Weights of a small GPT-style language model, trained from scratch on English Wikipedia.
Size: 16 layers, 4 heads of 64, vocabulary 8192, 14.9M parameters.
Architecture: LayerNorm before each block, tied embeddings.
MLP neurons of a small language model. Each row is named by its layer, matrix (up: input weights) and neuron, and shows model dimensions 0-127. Each number is 500 + 40 x the weight over its row's rms, rounded and kept within 0 to 999. Numbers have three digits each.
After each neuron's rows, "fires on" lists the tokens most often at its 100 highest values on Wikipedia text that the model never trained on. A number after a token or word is its count.

L9.up926:525429471522547489471499557480490499426449527518538478454512482540441516510521418446552441472524572425461508534462419494442488528514517551502540498499443474420492577550511454516486481447432576532561533506534433523441606494471489568514457536466540412551527533488452552439494507512541485595472501560498505502434505468493470465489419496486474439524533502491461455479519422505516441493571
fires on: " the" 20, "-" 12, "ni" 6, "ci" 4, "ici" 4, " age" 4

L11.up635:525496564585515531465477439439508483524451618496494536475503521530518524501528461409504537491538464481441472476466523496468481511481548504499492495505504515527426500514547515460531505454521459424528500494540444538460531507428390463517532494494542477523555497527474432433573568505455534477514499502502523487416466478475491518502477449492551483508485483493519513513500478482608484436496
fires on: "-" 18, "–" 9, " cm" 7, " metres" 7, " in" 7, " years" 5

L6.up216:456449454590528469483466464509541436540481475488524477522528481461509515574498477514553418601498478484409477538559435518474479497459442486506449527473475569511471450513505458463490497519548438454451471526537505514486496457499592469500494497511511461556529561479441489434505439501529503501510510519514512532467536405523540532528504506470483498528506449489413477543524521463524473513520
fires on: "r" 67, " (" 12, " mer" 5, "n" 4

L6.up922:521451451470436471532468543524482504450564513511503543530545415475487433488494484529468497539498536557478505579516499486439498536441495535462505531379527509478462470502481495544468528567449527571473569490452504469596500470513491474512414449497512549537418509450474511527499486544472480508500517508492465473494456497508436522482495481547521525525476478485503443551499437525496494478459
fires on: " |" 34, " announced" 17, ":" 9, " born" 7

L4.up82:524517493471492420523513496462527529456528429459545495501521544483564565505472438453470456519520562577484466460512502531525564596435444513503554527434482551492516413500486429499522550563583512482418519479485507543492495505493469468537485526484483594580465560496435446406491557563499426536512444569527457407510411526546533506513536556494431492464511485468482485511506497539524463497471
fires on: " |" 22, "|" 19, " –" 16, " set" 9, " Main" 7, "\n" 5

L2.up26:553454524468455486481457464510564492506495514533471508527585472450560491505461542472453448470440481489461524575533503447411506465455488487400499474435488525481484494514522485469500503459509465537428532466523469474561553555571551510475534497481569498541487510401504435539498505509437623490455584457540440527525533510506548484512460445497521490490435460461529516547475547459523458486509
fires on: "\n\n" 70, "\n" 12, "=" 10, " |" 8

L4.up539:514531482550460423517520478547544481471468469494545562504526545488526512563545462486546424538546555533481521487503482531508539554494430501484494503396477519570532459522477451497486441487492499530419546566499462555437523444552484410469463560503450570518460570483420454439498569530555509487477487557489454450463481496477517483484490518471534474419527486438493419486515513586527489492523
fires on: "\n" 87, "|" 6

L4.up381:542510520461482493546515553502501568541487492526538505528473415488561487542527476484432461515531502528429500488518448481480417487466443449507416475492453456532523544436477506505516570532555526486487585478487368513540440509624535427437509574502444482443593534405485519447460494490552564516438514445522369525521520476544529485505491451490484411431525520502483521498557458472481453542486
fires on: "s" 19, "on" 11, "y" 7, " environment" 6, "ments" 6, "ce" 5

L5.up602:542375550486508594457471432536501505474573563500501474486531518516489464511481512500492508503478487430499473522518488468492453535481550526551515529508495513547460537480583450522484491483489437521495522552478490472481451467501583490472532539453517549510476501493506566472503542483483476466426537507507498447475525455443537551526452492488503567462472464534583472592417528450495501551493
fires on: "-" 84, " life" 5

L5.up37:497458491431537489462517555415512573479524426587523565515505514526498472543528477468479424523434523470449565468496484503455488533453508528436504486429463516528448515490486489518540495496530543498551540475496467496522559456529559485539499475531544443486481530405475441546522560504476496533495590486528414498531455522479533505468404511510489501475431480482535442544473529512526446552505
fires on: "-" 100

L3.up713:512459518466531480473455442503578547492513493462479489519520516494568506557486482452515441546443446444474577504533514481515559511455493477483438500484510454460569545528480565518507508520455472607546553479520461530555485523539519461455491525517518615507484501437506516482476556460466514510516576441444503521424512485485528426477438517451511467463356509451527455514464498507531461496458
fires on: "=" 49, "\n" 36, "|" 8, " |" 7

L3.up813:420464480487482522450482528518511478488467506542525435456561472528503519497475511414421425499542502412486501581543500539481494484464588536530524521533373485527448450507553463548558554522520485461401461510447462523510464510504510445495484533514518458488539494478503436492546522505508490513430498461503437436469547440493574518466496505504413525570473503478503446488454508398476479513461
fires on: " |" 68, " /" 10, " (" 5, "|" 4

L6.up513:499429559530508474393457416499545509479486526481564479522518520437537519476437463568561458531499466488507533541608518519428496592422470510550487564547416489487482502476595489443470451494490461508523474482507516500542588486430498433465502491478524513466535496406499595458536500461480490469520502494478564476515514504462528527463496544520508475462455556422471485508481548517506464466425
fires on: " |" 43, "-" 15, "0" 9, "7" 5, " (" 5

L4.up92:535475520463481425508537498460498480561488523471512474525528529524498505453507471515518454461509562463500479406531510482499516466488447505511532454544498493499546504434550556509456493490543491547540540457472437502483527482467562493542484459401524568514467520553471432415560505483406495552489479462497506523509519487408480492450401559564504464587494422465572493511543427504489518480415
fires on: "0" 21, "," 12, ")" 9, "s" 8, "2" 7, "1" 6

L5.up922:508402519459437451485413438526521496492526563560522518466581487474517534480510473520458518518512467512478516554480532437512471504483547503525553507534506557426493459509575473546504491498533518498538484478514545495490477545469463564413482513467515468504520530465429469531541414508477464580467479471513535496490487468511486527490393554507443511557477459493495463512454535459547509495499
fires on: " Candidate" 14, " Votes" 13, "  " 11, " Title" 7, " listing" 5, " |" 5

L3.up467:478433562410499433509480542516491530486486525502558588516509471515469539470477411492498467443495490461428552482508512528427483505516501530516522521520514511458510544471493513544505498419440520462550566519442512453493517527572536468494471444494482387480505534491466477494495528514425564505523493560442483500539559532519494480491406557558514483568441527475553504497520458525518520550495
fires on: " g" 26, " sc" 19, " \"" 9, " sp" 7, " sh" 6

L2.up589:548484519574504483573549469533482489462505525512567552517513443482452481517529460507505490456529559533495451598524523466469472550429518481532505551472508528522496470525564476496594548490548543532551523488489494504515493517549499481437485500476465568484435541506484552377538511585567482533494438561503498577474544488494508467511508544558503521431501471422559484507475465535418471493562
fires on: "°" 21, " |" 20, ")" 11, "," 10, " =" 5

L6.up586:501510518421441479482525528426499449476507497527472483481551504543417509490548456529437414524503487457513438431475493565460488499429512436527479520450510430555488581569412554552536456521492499541527550498490419552502581587491593492406475519472471448435480519534493469511499498522471472471472490474531490514511450487535566509476482555502468504495514481513510468543461456507455449533429
fires on: " |" 53, "," 8, ":" 6, " its" 5, "|" 4, " of" 4

L5.up511:599478554473541485507465435494534505485496529496468487475554503499592545560471491491401501447474475511478516518496459450487491451466511476480452520416521465500493422472504438516528519508505492549478520495456425546504505505500521473384582568505577522548509492582497539479498580515516545500545561462482442459437482472520564469501517474481539482416486386478509470577468482533628459530507
fires on: "," 55, "=" 16, " from" 14

L2.up345:498512443479465469430495470525471512436469442485473508538531472480468517546499450489471491474502506473524474519438482509530482513442460610481517548547477593532441520506479442509552583471470486552540522573550530521519546409517493496464561546456543476463480485458483542541517542513558562491431504479472428466521561552511564516517520461460454481525504521475483533487450528470472432537491
fires on: " do" 22, " US" 19, " American" 14, " Australian" 12, " Billboard" 6, " English" 6

L5.up99:461503503499490535549499567467447516492541429533533484548497519558456539545573455487540484550488559537485537488471501485425478515461506539487514479496382527566479448458513557515569516491468538439497612490409493499535520530491476558491500522469556561556518517477517456473493536515484485521514539556482536440444481481456526496451411448570523496421444462473552480407452525528528444584529
fires on: "-" 47, "up" 14, "B" 4

L2.up84:559506573526527510505541443450488472554490569538526495530496468447510504433557550479446453540517449507507475427562499488498479469439451430451551475478470473609382469464534508518511442546442493487512453465518459551567471535470516495500555545511504561466558520564481473462493485504410501475480513457460431566459537566492471469368553470505462497512528535520509536542564505510476520587533
fires on: "." 17, " were" 12, " and" 8, " of" 7, " 18" 6, "," 6

L9.up345:494485512492442466457407482555568472453487412548554556452549516500513568569500493488547471534490536484453509516482452511467498513437475504429516550411514456469521411499502465483541509511448471476475468509499444517498544535595535503466462533489500529605535562481505548464555486544532501456475526507523460443435501495471517526536483458554527473502483476474517413500569484516508460480517
fires on: "." 42, ";" 27, " and" 10, "\n" 10, " |" 5, " ;" 4

L5.up456:505463533538503443483426461507473521481488525424457454465544444421501529529539486496528432518439492466478591516551456457462479506447497524465531469510503427490502543539490499530492488501447524509532525499567512520526501520491554425484475541497534574580531497508495470483478526468544530579527569470484431507453540462515580486427484510424500469485484471441489447538441519478477422507497
fires on: " (" 49, "\n\n" 24, " \"" 13, "[" 5, "=" 4

L4.up959:499460542483493486534439480453454576493513547464524482542456508580479503587554498473459440475507511560449517549553460517444494532502525502442464478438366441538408500450501467452460462505419540498526499498490402540530521548459528577517459529516514489582547515500461490517520528478531483491507526594538429481508484537504549505533464475514538471460472402591521454416539516468568487526526
fires on: "-" 80, " newly" 7

L2.up587:547465552432522494495475505530533545398484509450544514487509494476515547548503471501465475480503551537484545504537475544507510459471435491541496522491486479480469475470546547542542532533543472515494541442431493492510549509513468395400521469503529518540487533514463576502549450541460582518510487524467459489500435455466486463502430564476501498435490523439504464462463528480466490479575
fires on: " In" 20, "—" 16, " On" 9, " job" 5, " Imp" 4

L6.up910:515473500554486435470434382441501458494465527517443506427540556489506434517592487441541446491500561513472490508500512496511486567440498534432431504411546544487479534476501494435511470406545435555460524438514526504498555516480492495459465508500544577509511499516475481400553587538511537472531522541509516452465443536526514459486477495525575544497490539507503451537509510541520477524510
fires on: " (" 26, "–" 24, " m" 10, " -" 8, " –" 7, "-" 7

L11.up844:517531489545420506422536593508516578443502497502550536508543479489486523543538474513500490525549484504412566501506531524492485567441508454489508479388438499521463491467526466455591467522452481439483472471484525549499528524553495438422500558445494444496506569522504494492502510576488439511507512519469461526441589583479537520473574472487556455495495452444522521547419516530497511524471
fires on: "," 56, " the" 37

L4.up552:474490629497503487494495509433421434520524483531501510512565430503489578484606523485495527485497489441509452465469483468494566518384474502477560556429436496593425458462530466508530472468505476495460475485528465622588510479418532485494531572498480546491528500494488490493515477522524469529475520456556438511417541412579522517391517490515446479500502505535557533515528475535464463538517
fires on: " |" 35, "|" 24, " with" 7, " of" 7, " a" 5

L5.up674:457459509544459472543504518465587479520507444523551538504557511484524526507518489460530493505546524510512507536545523428499471548512499452484522528552530450490539525436491452473488466514490528461522488484532488576492490494476558440511519547430441511439500566461475557410492486482472512507401478478424551513492515510490515571469462506527431420578551517468493509453509500483560474567544
fires on: " the" 47, "0" 13, " |" 11, "1" 4

L6.up503:514427519528454496482434446474516490471515600480523487537548556499513469454445504490455401550516487425471605520497451506502451515441572527509510546432472471488527508493544479417429451517525517460486553432485471487452526515481497488481465472425508629500506545505486465494453483454417520508510531521495513560492474477493486497435506493563532515508473538526606501514462518489510484493471
fires on: "." 35, "," 21, " Un" 13, " R" 5, " |" 4, " Dr" 4

L5.up470:455517471525508542480470458489462450510527487470534511577468505370573472485473506500399513547509427530486502530597451447458525486525552502518435523553459530456527475468529504475480470515443491431514443500509518518500522538458486535536490478520508480501478580458503543448550467519483541523449494499483543427442506490501495569500471503513521533518463518497454525475464437433524395517470
fires on: "-" 34, "–" 20, "{" 5, " (" 5, "no" 4, "vo" 4

L4.up212:527515513581479475454437464450491412479495517538462475541497512564475464457513417483497477563467484435487516438524493503542464614411544474478543548426460553554378496491525437431505446472467517527497426507519491520503550459512583554489497572473541474465493509503486552476493523469518470490487499472526533406409417443508480470431495541505497475517519575557512540525501477476462476564482
fires on: " |" 30, " 2" 6, " 100" 6, " 58" 4, " 0" 4

L4.up578:502532521540536443431497489460479478483475491531454471538506543501473474515523477454495477514473447488486524458497565430517535532401497438467524493447467530480436541496446504410478453462534549520473422429518474599530509463446515538468526612471489498543496466480480489446498525444495534475509535495523509392424459495524485497510462534471427435507491544528479511528457470486558457518561
fires on: " |" 63, "–" 7, " 58" 5

L5.up971:516443561497493522524476539427529439466490542486524481538502490473466498525467479431469455534482474498484556437545543535521513543465518453514510483512468523444541459540516489406527450539503567568481462481529491539571560425489552495458533588476512576532504522515492496453444489469521523546480495512513525491404467466471517460399436559416467496559470492548526502538496484506584491608478
fires on: " |" 63, " 0" 14

L6.up710:532471592461528442485551480475502482472559504552565576504590487411566537463583500473388498489490572533490513556549458513473505484456440549454511496486461494537479501470560467531508487469486482498525467487477527525571552552455510554461459533506492547512569514536471452420458510511546470450457528537520477519487454438531521531462492586494491439562475525493511463553523509484497529510436
fires on: " |" 46, "|" 17, " that" 10, "\n" 8, "You" 4

L5.up550:504395485527420464484510511463520536480473519506578534501597485522512534467530466458503520466508469534481530516455499518407523478458484527476514520518399502500464514499487488519557441492462477629485527518459495501503485582453504498480407510427466453556503514518489453485505572485467506462504516522478514528538457561595518550467517524495556439471448518447510406548439507527496518509523
fires on: " |" 36, "|" 26, " the" 22, "." 5

L6.up39:432494552519524479475434430474551476506489504545530465478529463469458533473504482524489507563478422430522482411561497497508492523483514519476498571506423510526480537495496571532535418505488547518441477494511366520463481501499551493481473565427501513406471525511506518469497527454450536536530529446474485510475484568483571486452457513508440461514525541496490450496496505416444525486488
fires on: " |" 42, " Ec" 9, " of" 6, "gen" 4

L6.up363:469485438473469439411506496514574552492418524459544558489489472560525513552488476507495481511505423534477542532496485572479527522467448526511422538458431379600514485448469472466470539511499503467496520537531470577519434540572473453490519475551442505541450533524474453482477602542516493543501528444491431502512428533495543460512476537478533410451468500468516392529515499582536507458463
fires on: " his" 27, "\n" 17, " its" 11, "." 9, "\n " 8, "'" 7

L2.up503:519461526511499527590539543444471510463490486464531413474518510507410521494530505459534497513468526475489538562531493505479438542516569566456528454528427535503387498463515462496585472537475592537477529453450499519468530548464507534488417489485540448585522539516487531513564487450523533491538513553527498468504474506430525563497469549526520471389470456458466468484498565460555434457598
fires on: "-" 87, "pre" 6

L11.up20:588544460533612518525487462492562491476471502500448532476531489436507433544526521441475492482545474466511486534570455468493525533433495441536554488502449592602503463505560479489483477474515487521587440532540432477546595479500496465489502500555433516568434529449536465460556549564527509492441458511506546559431478512493474515528497507490491482498482392504579524482516520610585484489522
fires on: ")" 36, " =" 23, "=" 13, "," 8

L3.up897:465499489532485441463510446516569499440510540486523532430522445481563531485502438475528446543506490523469443481538562481515517573489517511503455516486408458541498500549611464493581488507545422501475550543495464504529548519583482446555479496500517556479444572510423497435560538531465545533530485534551424481505477460522505467512541504498525473398522491441562488548493517542538476495527
fires on: " |" 22, "|" 20, "-" 19, "\n" 16, "\"" 11, ";" 4

L11.up301:442421449525471522486487491465502439515514546498458511479519383509514464475441515512485503540551482438487485464517484471498504526486446495446521487411395485582520529540519524462476555474565509499418499472529489454513490464509547409544454480534524503458532496514458556477508534551522549442499509502512499563507391552550508548502519496493550497497555458484489429469436461520549451520501
fires on: " St" 53, "St" 14, " st" 12, " T" 9

L6.up527:478496564503501480537434517454468513476419541459425501526466585521568470571505430524454406500500477491438506495560489508519464512491517574499466500484460469495528574446494510535518447511503459477518488492528389519547564545515452557489491499537515495493535562433464490464500524473472486545467509504499423466482443393449493411510510544533566507592472484483493394506455521499549495474472
fires on: " f" 15, "ca" 11, "F" 10, "f" 9, " pos" 6, "ins" 5

L3.up548:517485521475498532509392500458595485453512596416495508501576457483560439596463477461464452495449471455454513502519471494514482522431472426425455512411476463470517509477494493485492497525428571544456497517381509507575534511529505546488449504537531486578515512525486508498529516497464576516452572474529438500561492494457537419492483456494502462532405476494535469531509489497524466585454
fires on: "=" 50, " not" 36, " pass" 6

L3.up817:515472520466397588522408394530501461468502583472523519513603478486562531466542569469503460441491534472459456566472503479475560405493526537520524475559388539477461468536478509604512449514552532503415490469460495513490498547498483469505526508447487499468517501502464424492451472552472481502493513450501466535496519512498444533497481473474513523540471395477485450483441515528523494588467
fires on: " |" 98

L2.up187:511478516458510467526421441449461483526463453473581459538488510509467468514533523468495433514499586428500483461491497454436495537507565536459503511486499466558427573457499517533549483489477458430539477490517459529525502504540530524523439449471544539545559532451474430488583592508471519457510503518490427423539448551464574504531488444550562509456486511439515494499494528450502430488533
fires on: "-" 95

L6.up4:554349521459402486484448473470583520505568537519518557537595500519490610509534554503511459493494585494473474568546525432469498494480522523517560474533468483472440486494587520539564529504535475445446496502486521512526479540518494527510481546489541517540536507452452502482491467534438458449459527481486475495490525482515489505496419483477458456480483471522438495433438531487462494612507
fires on: " |" 87

L5.up355:562445573519497454449371413513609512507524611506504506474579441544456516466470528527449484471492517501490535531500446445534505499432482443543498498500508414452497434524532532525517496499487494546453496528444408601477506510460453495494491494506537504529474517519465456482490576492515437478462540492463513505416514517567497482488447535471526438498501462513519495476468501509540496528475
fires on: "," 91

L3.up746:563512539542520450438494460541480458491475423477614519523511533497499480540458441511487428528475513544485515481482429536440461436506515551491498558501500540522491432460526532450432478489473538523451483399445467491509538444554507458425513445494478467507483524477469483484495556528427583439378508580518547520487506499529587445478484468516486535543486435445511538504496516487474490511569
fires on: "," 34, " who" 16, " is" 9, " American" 6, " species" 4, "\n\n" 4

L4.up247:492468479441512484465495485521584505501494495506577543450495478517485548550555540501485496511538583572484579521457429518487512467443434463492497500379442409503417472516540500483541534512514427520454509486468414507452501486497538470424441494470464480537502505435473484499511566481495478532470502464478509561441522524481541513521505529518542484488499508473472448494483496459432448500473
fires on: " This" 28, "," 23, " On" 9, " Although" 7, " In" 5, " While" 4

L3.up536:535518488425438537622526555464514492502532515496498538481499334512509421581508483499422450510500561445474519492491489484448589445431507485528490495483506498516520473469495523505538586569523504428462544521455464522547485475497532445477494515479463548538460504518495476472468493489567452593495511492476484528554537471530498501466422443484468474476539432489525476540543527515476478553416
fires on: "y" 29, " has" 28, " have" 14, "s" 7, "us" 6

L3.up194:551419512419411553536483463529552539467561519509520498538560430513533580479485517504472463452503573563451530560432438537424484455505564508492515472472448481455492511510509485581528446521539532548440552499448465536491517507496462540478425473480526467551523512420467472492466497538473487542481530440533473514534455471579497537493478540514519514541487421517452442520465476499493485551524
fires on: " |" 87, "." 4, ";" 4

L2.up675:548480469466498522466455521498527527452534530469534466475489505519546467462541499513505445506506604492482488434537462465478532438463518466509473524524517407479572461423504541499537508520497462465467482493454481547440573508545482554541505428479490585480460514528486521427484521572499462558497482427520517500479481513452517482418444557471532496533476521460580512495517498500496475519405
fires on: "," 52, " and" 15, "2" 4, " p" 4

L2.up292:539458444455551512462491511461540535484596519529512521444568472581579486480519458497507468511489545503486473451500428464541496500481451435573483511456513476523514546439476469547506526568447419433485480524441445476497578451530455527527501428472514551532460499486528491469523469540498474515457503457526558561531520491480593453513470491544438521515506535434567556518509388591409490531480
fires on: "," 70, " and" 9

L4.up282:556428508512457505481455505488535542521508540532461571533522424503572473454526495523483491525449498444495507514524523519471473478468490445430443529444516471487552406505498496506579449525488450549368518547511483534523449524502479505463501482444515525552443511564506525477469544494549492481472532488498424521413549520529489472458463495458552468525455475516505501567486455569533465567457
fires on: " that" 38, "  " 23, " |" 14, "," 10, " and" 6, "'" 4

L6.up387:510481528539499484447545491450605491422524513484542540597509487523536531483545497483471480516511483500435556488537449478485488435469446461479506500488518479561512497518551539485504436495484494471501524521526467582518528428408541420556465549477504538528475505533466478449452514530493439569466544470506420517515512487455538451489484558467474471561533477550442519473538534537450465579488
fires on: " was" 15, " to" 10, " were" 9, " for" 8, " on" 8, "," 7

L12.up457:463382495542466443534494556506548509514537476478525581471446464496473465555478475553507485535487508430479499442553547468495537488470528499459440538433476476518479485526516532477470570489531523424421523483498495480512476540506480422495486452435485580520564515479475448464565541481538501470504524527503468546432546461544512476405539429516523474463523414507502485472525461474540467487522
fires on: " St" 16, "R" 12, "H" 8, "St" 7, "J" 7, " W" 6

L2.up309:482470475521463444463487458515454498497570447524516480513497474475475548484561419511551478504514416467492508454451504437500480583399559583455532503508510535571500510443464472497472463393431554522543448533540522542593492491479629491506515534458542486562484489410500567519545503484555513549483494484510466493476505493575500501497566462547490505499502519464560411538475484477507515498554
fires on: "\n\n" 38, " US" 15, " www" 7, " UEFA" 5, " Billboard" 4, " IN" 4

L9.up412:491518496527532489456472446503518521463448507479517531446513541468468494491536502516543434546550508512520566479574530494432452504507508543533477579524443439485454455479567535495551526444469524526543466515465460459453484467438500531500472521564474588483493506393490440387475493502455533536472501522524421541512489560481430505504484527465463444511507502488513475525500543537469470541470
fires on: "-" 29, " of" 18, "ct" 12, "'" 6, "ie" 6

L4.up430:536480572512485512590522527519496503546523539564606533538558465558516517568464439448467446468476502512472419455509480449439501558497459496540480443514518459551518442512538522468516492534549573452503472583433516515471461523480535480485485548486538559493595505503512456423523475493526520527460497438472514419536507417545529479473432476494540529410455509475479496525488500491442449605480
fires on: "on" 25, "l" 12, "r" 10, "y" 8, "is" 7, "s" 5

L5.up182:464487534533501474495456472479472467462482557477487488547495553490500470488534524443389390520495441449468552449580546529485479531472517477442516544504471464514474461508565449460463417495548611573540468423531453475493547520503510505501505606509430535488501546500480533421461465465512490493447518507529458433446472448453461482436493559451434463550506539512483495510478498498589437525560
fires on: " |" 59, " 0" 20, " 11" 4, " 10" 4

L4.up499:535493462558452499442462510516556546518487429479528522491627468480482499489480472500523463513536453440494515521564434528384535514454490537474441471548488529477499467510452485480511468535509422502460506523497494571484535502458516503495442467462481453517449513505488473430487527631470454446500472518406508496517466497526605471447498500471549521485530503487555475618428548495562505541477
fires on: "{" 24, ":" 17, "[" 15, "," 13, "\n" 7, " \"" 6

L5.up2:546457489487499478502460533524429512502486452494563493523523496477570518546426475452497468521549498536510486571537472457524505534498521467519466452525527530469554501412523444504553522503507503438533505433558533474485444502497489435465532570502467558474577566454469569446510462498440547551443456530478500492419550466569473503484409588484490481540480509477496504550524528427565493518503
fires on: " |" 21, "," 16, "|" 10, ":" 7, "5" 5, "1" 4

L11.up448:579495472435558522425500507461556582499467479500550600576533438489445553498468459459461484474496500496474477491481533550474555496410550472518467450402421473498545536450475572499484516522485480522545473514509522588532529532453574492473478554490486542514490510507474484423437493484480454462576507518451430546535465549532527468492508474442566467507502481481525512544499496459512500534462
fires on: "'" 56, "," 11, " |" 8, " his" 6, " its" 5

L9.up543:526472532511455516510493537408484492519427526469524494536562453463534432571466475512572427535430510498446487448477500490484448513461556541592494454459475532499491540566441488532542469428499485498452515533536485447538524515566508498513517495530529544510569549428462469464464535593495498502460484488479465498523465482490570492519531454510567556508500494430506414495528480478432540541511
fires on: " f" 26, " " 15, "f" 14, " ne" 9, "sa" 6

L5.up1008:544471505471495465457467472486499449508548574448516528470507509496481429483511412502403528505512522494482515507550474484456482474453476513544525547448478411528484542502566518493499461474558511510457537464480449502457400466407493457500455496493491532447532518490475367430479570581462451562506515478491492519502553485522519502489461519495518433529491520507562458548477482523556454512537
fires on: "," 36, " as" 28, "\\" 6, "]" 5, " -" 5, " where" 5

L9.up764:457477436504532456468515533440534505496494529452523501442549515523488641514562542465460486565549477522397451493556474497529478493522509623395467484467389499496464453492603532484546530555475518515424482502486455528410472530414492455549502496515551495507458499525494529468457495511562515460522515536519475516464506500488542516502420504513449480501474510506522463533515499476554499544453
fires on: " (" 36, "|" 27, "-" 14, " the" 7, " an" 5

L4.up550:418475427546557524489473534452446441525473427443576458513549408595480476508487498513502425482504483500476484516525482455415483474463534570495474439514433567557502530477462486466478510436475511480493546461438484491609567487529559489446495492503494442484522534473454461490513479552425587421467532535556506493503440500538583561469542531499522531555477514492444536499543464433486462515526
fires on: "–" 40, "\n\n" 7, "." 7, " who" 5, " and" 4, " (" 4

L11.up257:584397526505585484444483463464500519502555544473547491494466569464436530504555512525533427515546480455535535450604514471478476523506527488532581471555447477457484502459555472448519561495486511458495483569452477471485537476506498509546473496483549551479487506462484545416459501491433505486483543542448500533512507432519534504468524450489506493562473520510515554475471533489457517463452
fires on: "-" 51, " (" 6, " |" 6

L5.up154:486435540469526513501460539482517529542452560525452487470572431444525506485499566468468470476459492435478617521580487485492519485434544501480432486505443514510458523509434501522513496504466610480468534523477476479498594513515515436441470507492533521431551506505476396457568506515498551541507583505565467509529431504438589458412473486456487560459451458446478424577489514504574442537491
fires on: "=" 81, "-" 6, " \"" 4

L11.up934:524445501554496500391471486464487561475540550455488589406501522524532513421504475527472505586476513463441491495502536533365526547430547449487433458450519498465508407516515535395481515459471552479483498520448504519549500499542447534427494527507501497517526500475454501482572533559536556432488530443555457519438553500482567529477489514529537480496517483504601542544443508478492476480498
fires on: " to" 48, " and" 16, ")" 6, "/" 5, "," 4, "F" 4

L9.up207:535495448469521536459499487503464460497546509479493549440521408442574509522429547409492496522482559549463479555534433450568542523512516548540509503472461476467526565543529548486495512500432447416533486510536493530514528521494479477527471478563524483561530490518508556555543420499461466503508498567499502461475473463447531533466542470513480511487471428491480429512511433495558401553461
fires on: "-" 20, " of" 12, "–" 6, "cc" 6, "le" 6

L4.up908:510431581473466472474504500469549516496531464463476525588581510520541524539511510439467455497448447464460490463525461503485489503461540505476472424433475553493481528486537512494425457538443539556532558475461400525540562547497538459444509549508512506560567540421465450494486500486488570526508570462542513479463541509456552470531479461501447478499420475572486461551487518472570439561580
fires on: "=" 87

L11.up548:516467601470449522491490499430504524512465474448434596495520472489493483472506464480503479556458466479434561469535574590367461507469520483486471465499488519462536574467556531465501511389537497400454539544486478517571560524560486495428463506483537587508524511512487483468469515526471525514499528524497415510528498485456478534531467450519524528536489468463522453520432576564579434524492
fires on: " f" 16, " t" 11, " s" 10, "S" 9, "f" 8, " fl" 6

L11.up987:466503475545537507512430473495475494495530489460587595490444469440466428445528535488413479522545556519586516548532428496459458521494502565509439491429465483520476457501466465465459510433470529517576447456439493554505523570420533494486485503495489507497544520458481479514569530541540543526486527544518466394497485525500543462548437514488554442488445528467514505516495537517552433523501
fires on: "-" 36, "–" 23, "'" 15

L4.up192:501448467500513538548506518486578453480492575566469427458529539568483448572494479478442437479442528521452532509551467464475503497512475462562414495523543461439532486493512533463553513572517524528481501465458482563485533467457523478464465509460513474494532480538483458529498531572611549499522536515521524465510497483416475475512370576445538480485490457523454464494525463495538424459505
fires on: " command" 14, " age" 14, "ign" 12, " decre" 7, " exist" 4

L11.up958:501506522598522433461496404460450505547447491518553521427520559481435445495525444499500493537578521569557505482486437451470390515484497520460486532534538446524435507505501516481485480479537521492539537453522460483500513526504506444466555534424533550477541578454421476455562460509429553500483503562508536455467512478579482535522416548530540434499498531446527559452510482481533497468583
fires on: "-" 16, "0" 16, " km" 10, " cm" 9, "th" 6, " years" 5

L2.up861:560472525568459417415511474497581487520550514432562485523577465520526438514439491495464481457492526515491506488516518492445541500498392501504445441498511537490489502477537515465471525521454489611474462421454468470517551466477523475448489472486517472523527516479474482482461551515502530449421497514497514524455444506447566524467472526516526500519472527462497476496442441479425532485458
fires on: "\n\n" 55, "," 5

L12.up347:535482487500491521475481518518557562438596473441495525469500516448508505558476472501531413536541526526445609496518548563494487542461526479516532442497445477475486504482541495488562480508458473583494458479474512533492491562517517494451468512418449464526530574428458540435506516524483455560523469448461479578478444561520547537469510528441576518476527493476570515526470520493457523563476
fires on: "," 75, ";" 25